From a checkpoint of a small transformer trained on Wikipedia.
Size: width 512, MLP 1536 GELU.
Architecture: LayerNorm before each block, learned positions, no biases in attention or MLP, tied embeddings.
MLP neurons of a small language model. Each row is named by its layer, matrix (up: input weights; down: output weights) and neuron, and shows model dimensions 80-175. Each number is 500 + 40 x the weight over its row's rms, rounded and kept within 0 to 999. Numbers have three digits each.
After each neuron's rows, "fires after" lists the tokens most often just before its 100 highest values on Wikipedia text that the model never trained on; "fires on" lists the tokens most often at its 100 highest values on Wikipedia text that the model never trained on.

L4.up762:433555538486503451562478574512502464537475453535480504583497513537409463389567480468493484504428496529522433522425440527498513470455495472512505534442473396559510507398549531496453502483515522553466543525506556490544535432526534504539540518444505487519572482502446532522470489486409596544
L4.down762:459505570454486541448478516533523439516519516523512440533473533476441511515481542525525584522457488528409596499492477562449461521508474492563549564495491548446481537498530416455556521507495527466539417423539463498447481475488442486548439539454501410456534500464492440482518549481525434440
fires after: "\n"
fires on: "\n", " days"

L4.up1441:554490469506505472506515559458500506564473538575496521497566474517509511503539528457494460466558528506511527572513508509509417487550513483476517445461416487502554516462479477493492434495470467496531521482544460520466522532486504520564549512445532533453543525414482533516467510504479629466
L4.down1441:478508577512502505520529494470551498552476471414436472494466478500523506487510474469464468508475497502543452411460552539531502447571470551453435521554532512535456461479448501546536451467627478477579597454527526434491563464471527500447469471478545531450527563535479495466493464549572458535
fires after: " |", " 0", "---|---|---|---|"
fires on: "\n", " |", " 0"

L4.up984:507557500490477464494526454523487455538527427528467503477490464545524476416515513518448460557508535482469513569455519522530469476432502562559459528492450473447494514477469458486477496553514490512470531537534536509420546448544548457437485523439501540516541545573412535532493460455482487411
L4.down984:532527568469494472507521473597502468526560490460543463539491534443484500500556531481513505512462492475430505434456535423498542529507516485440531474526591513503552491453534476469552445458524496488479495477578439534496553489476479533550473476471472507447459549470434476507527504492512543527
fires after: "\n", "==", "'", " =="
fires on: "\n", "'", " his"

L4.up840:511433492528474531474553511443471513491490515515471498520510510530554458482489534518504475557526477513514563620447546488533506441466537524508499396504399466493507517517506525521495466532497536555529530548578461425524528581469509502528520480422490538544574564526496484456504447566518517459
L4.down840:487475452516469507533483476495438544577491490441500427489466551522559505557473494497512526477533465498506457497448514496446506471481546542488438528474554540439511527437470472539490464525524491470530530420539483550458518553524528551413437469514534536479562587565546522515516492451526437533
fires after: " |", " 0", "th"
fires on: "\n", " |", " 0"

L4.up1204:550593554557506474478445448504535509596461476498456438546492470496577508470440507458470514540448552538508448520467502464477576444557478452507476436451494467531581495498478456513509474456478506552489483484535470471546529599520475557465521419400452532517515478481506563494486496497473513542
L4.down1204:535480486490561489470468503496487562545533489442498533431393592561490474503436499566531582510458467554544423499487543567554524466429544511493494557516479624439506513525500489474590533515536491449557502446473494522503544478476544547554496516495426489487429496548511477393584501501499469534
fires after: "\n", " |", "==", "|"
fires on: " ", "-", "|", ":"

L4.up295:500446567445448490572435517500496444535558522459475478577520489538522626498512527438460495479525586462460403479494468503495491541479449510461481505431498523454532556489493565506430550493490490492524519488555484535503535554472480501527442373502477541475561468473461486533500486494521446520
L4.down295:490490480536502481435496537478511565430536499456530515441498525507505499493480446557479468457488465539530515499545536524417497510561440507499518439559523509570437476533514417491517458469543502590469447416554523462444487473625471514506523518487504504508490503492478509543487503563462527501
fires after: "\n", ")"
fires on: "\n", "==", "===", " was"

L4.up880:517473433507559431392549575512534449484529483553480517546519503534593501498534511499437564562474531565511475473398474474546535486517501515575548445550503531488465519518501581475460491528553540452533592560542533421436456522405526515477585516514436511452477499511570512455523559464501544442
L4.down880:484487451520497490485560508476424478464535492521511455525504484432482491468538494506462484533484566548551508419503491481505420425498453498523535542555533476474530467457480474556451492471516541550485477525478500469411504535437387484513536509428467509535527487508512544490492516487472479486
fires after: "\n", "|", ")"
fires on: "|", "-", " |", " 14"

L4.up490:465561543537472554598457491525498496531547500509520518486498536432481482424506530544531502523497506483521514434534465380550425526468551509481460541534530430463514518519519484431466523525460483434478492518539516490523497519492475505475482414433505545541558469440471505526478446516474470522
L4.down490:556448496429485461439505512504553500511460455451506555518531560510503544437438501471482542440479547494521518544481493556453557496531524574537476502512499506562536483501572532450505511488587502497499525481510492487467473515522560550511446560508530526510437506472536517462551466474561493479
fires after: " |", "\n", " of"
fires on: " ", " the", "-", "A"

L4.up1141:496461487575509498488499406553565483447513473522505521566440527482469445492490568480529496564445470506533557433524469509437492465484564510469415517568502489510529520434496538474497513498450486503492473421528484564488505502495518539506531447487527457546492529490532522441517528394479476537
L4.down1141:484533539523444505478551477485579428521583543545479485556532551475475543517503497614518525500438491569534499545494551465447504618564471549533544557486495525517564505457542542499454498505506528498529453490576552495502552533496481489578511528525542546470526440462491469404458507504496465551
fires after: "\n", " "
fires on: "\n", " |"

L4.up1274:552568433518507489469478490593433449504452610493520516495507463506421515520469458475482485483470473541477479476413469490554510555490524479529537450466481455480430511563505483468484485503478448511539523568399478556464458503421476496535519462520495452449507543487566588584520499492510528496
L4.down1274:566465453472545513472560494478474485540508510498570515484505554477473540487533486490469483433478539510510526533488511506465517559478488465435534499528453491470528478453513471501566552522512468465488527460571478484510502495548524541499518465509536555475465551464532437497460507493496480565
fires after: " |"
fires on: "\n"

L4.up1477:522489498597499477509510493481486513515515570588572544574475519453467557553495486485517496498507511542520483451493536486504491481502563500505539489449508502524490500416490502508435485582513584505480542596483547531517534482465493472549468570507468528527537428479510480478536507525464451492
L4.down1477:468522461526489540496493484470514515493465365470542450492496474493502545435469535523471534504504492508534445547422479488524510595473521495507480490517462504488513544517575470510489500449527400466497542461455489468466475511495508556549554490491528473500538538488536571529469524499537547475
fires after: " |", ":", " No", ";"
fires on: "\n", ";"

L4.up168:552528542473454518494490472465441493522525517578462520538457479515512505476557556496502456498496577537458445497449529432579508539533547476500564415444432487520495440506455431469521541548500486538567513499415484496521451490448490527507575509426448466522478546488543483439548525503438507454
L4.down168:478468510525533511575514500450474485472520461550487536467523443480432466499499478480534554520523510412580441570447526463440463502462504545469453504490422447477543491475573531519430535453465493488547529488518524475534519569506590545538440528488479467515543547521452472544556468512573472525
fires after: " |", " ", "th", " 0"
fires on: "\n", " |"

L4.up1474:541533486433529442455440505521495481471511486500439416467459465447496533527537553560528503541482499517501574453495568541499540502531468507481469470497458483544526524505470494507492463543438461536496514469474492522498505536533518421443501411506514556450506546522502439510515524446483455532
L4.down1474:459501502483495522521436479543500445461487519463502544504515545487449544548475527550515565476534512551490467484501618514518493480514494523493508531477495505482525414546544511515444469552487534492520481516527530479548507528510524457519522476478453582537530466548523509585559586471510494492
fires after: " |", "|", " Preced"
fires on: " 2", "s", "ed", "st"

L4.up395:522489426539422545487524564468468463572513547552430487549541489495446511429474491450502484462554492487469537500551469469472506458451488523460477456516511478533470507540496549506502508458475424505523532519540489520565555456459525587507510512494444522543558481420554533476484492444455519437
L4.down395:480426527479496516460481548574496581541534517492456565453458451511573458503503510465506450467517529463515502425508439566456522484541524509547523490490462558474531477525539501492487581473527498505481581514536553488489433489534415509432524489494465432500538574510553529492542466465534513470
fires after: " |", ":", "As", " of", " As", "."
fires on: "\n", ":", " |", " of", " Report"

L4.up1478:466543494494443587508467506481528501492472430456492512490548492518553512514541501507488493519446562502515540507548503502462547458549497543458490479511559541485506624494485415509523549495515489490537503480505515416529427474559532463556506552520518517528472489560538498455522478513512432522
L4.down1478:499527475474483499527497397537542519504541557460500460444504522542467489548481517555474348464452497529523517458540534483501512531562458490526520529455549480555512475556500484506529485515499474567457509456470440464496418516494486508520543548493505544489526461468476483523446453454459477471
fires after: "\n", "|"
fires on: "|", "\n", " Pos", " Top"

L4.up319:493487519500440469471559477521528463472458579515535505475528480514510429470470531535422522482470503520564581517480475456565537463424572505523520504501536494565478507481558491460426477426454581553566548534558503442516508510532448439461486597500520488531533476532503472524480494543498540476
L4.down319:452522505530466508474495503569560558562579533451489523520460499480456485487491506592525534550532533506558498445439472524504487494458576478517423474526527537496471449521450596488524575474469496501422560497563413452546490499495510466504490493513534476468484556483437483568487531446523558499
fires after: " at", " the", " At"
fires on: " the", " that", " own", "'", " other"

L4.up1296:561529446590434505484444554529559376463486439488525557481513524535521536418495466450473497563518512453596492508477529469547448445542523491467543495540570420493541464462522423474475494463500447537492425511589427515514435487486535494491439530449477492526494546391478569484503540513503496484
L4.down1296:475503425500463451438496483494483571580474502501508401505504467501474469609439450571534478558552548481448557456500517496489498539488455398498541496539483476442521488506484548489476500515465574508494495534505479492541572562488512465471501509497490422446512523435507518545554443482454559532
fires after: " of", " the", " at", " in", " across"
fires on: " the"

L4.up979:569589512475512415531542521460468489520479558475495499499567497521528428518502468524434538437474583493566506499486495517455464538393486586412489480589510497472455451552565442497457473563472514566499477536474489501600464500459443527461561525490471490485506519480494531507508450483571453446
L4.down979:506426480553575542489461483512481457481497551495531490453463543450410499486535446472554511502499521531487477482512513445461560521497534517474478559522498481485534465459487483514518472484472519524514455586461449506523478506510479483501523430480546512453506498451513508565504490555420548474
fires after: " of", " the", " member", " on", " as", " d"
fires on: " the", "'", " of", "s"

L4.up1025:499501459460550491507481552457518466551449495482470580517487434508505482484490431420514503473592569577483542481494431506481570417503479483529465577585504513471588524507526463468495510545481478428524543464507495561574507531470506548514546490468376552532518514516439478469534475493491526469
L4.down1025:533549553545422546457475568565547500457505522544488446539452467489514495484575508493503510535460463518556507498497476476537485474461545467426502536517486519536542418549603515449560492492477426482516494518427512499453500456514491485562438525549450469507517554450492482487474403509531453528
fires after: "===", "\n", " ==="
fires on: "\n"

L4.up1047:521541544492536466604459483495527518493452450519541474538550501454464412456500507488563454582489505534521491501569555478457442474469515475546469415593496468499559523527512459552504582479514504491518560470509463510487462584486469492504473511468427460480455479489503553520513495483450469512
L4.down1047:552471488482542522476428540448441429495473522483498482470469584576464548514515491495517405498497500503529431503445558502478426497403486533473532503472465440492480518461519568494509431410533460519520461457589529456475485487519508504536534481534550556502551506514553466448470527538510475572
fires after: "\n"
fires on: "-", "|", " "

L4.up797:500437561518516421490515447535540467431483539479478487533510399580501391533479464450429464535554501589470542511490500511487504489524559460475536493452548550523458523518514484508518416533518530551488523513458525436507504530560449465479519515476570489505466435469602482459521536492468502490
L4.down797:519507470528516515560468567468524477556464446560527507507505524490485489469511526498479536530486512487447481367454505552514473535418459544567529465495504519512532534513419490506471467472513550463454460427489457473436569457529527510517518430464513578500512432508516475507534481482472523458
fires after: "\n", " |"
fires on: " "

L4.up628:551547469535485440485522509473511470500551514492509550427539473530499480470514503521433531492465529470480581501446488503564569585452510434495516541494508546513439484545587470472585519548510514455578500504441496597542531521528484480492547463572547571507475465442456527482479518452553584484
L4.down628:550522541538452476489501573456573557504501556496498519477465486537563543529476491555567422465461417481495468463459460545378558494455456475419552535512468464538468483491474428508529470525536482489522451526520537537555471554454497511540546417478498493518539459474543490495528521539602511491
fires after: " |", " 200", " 25", " 18"
fires on: " |", " 0", " /", ";", " 1", " W"

L4.up496:516510573491484543549565498417491522503531419535503534521460528538480530469497484520505516478561479449517538503577520518517487540499481505493485477485488524538561485503503457490462566496550493450480533463470528431597492508512497548499440536463481548503512509531536507498481548506461508444
L4.down496:531471440535498536480488435612473474550513496474515427455564557555492485532534480467509416451513527540459416480486536474480489536528507501573482580532457478513536557522510575531538485521536469482515487485544482582419513534467543476475535459506532499471487409512494529497522453476580506551
fires after: " |", "\n", ".", ")", "|", "---|---|---|---|"
fires on: "\n", " |", ",", ":", " Title"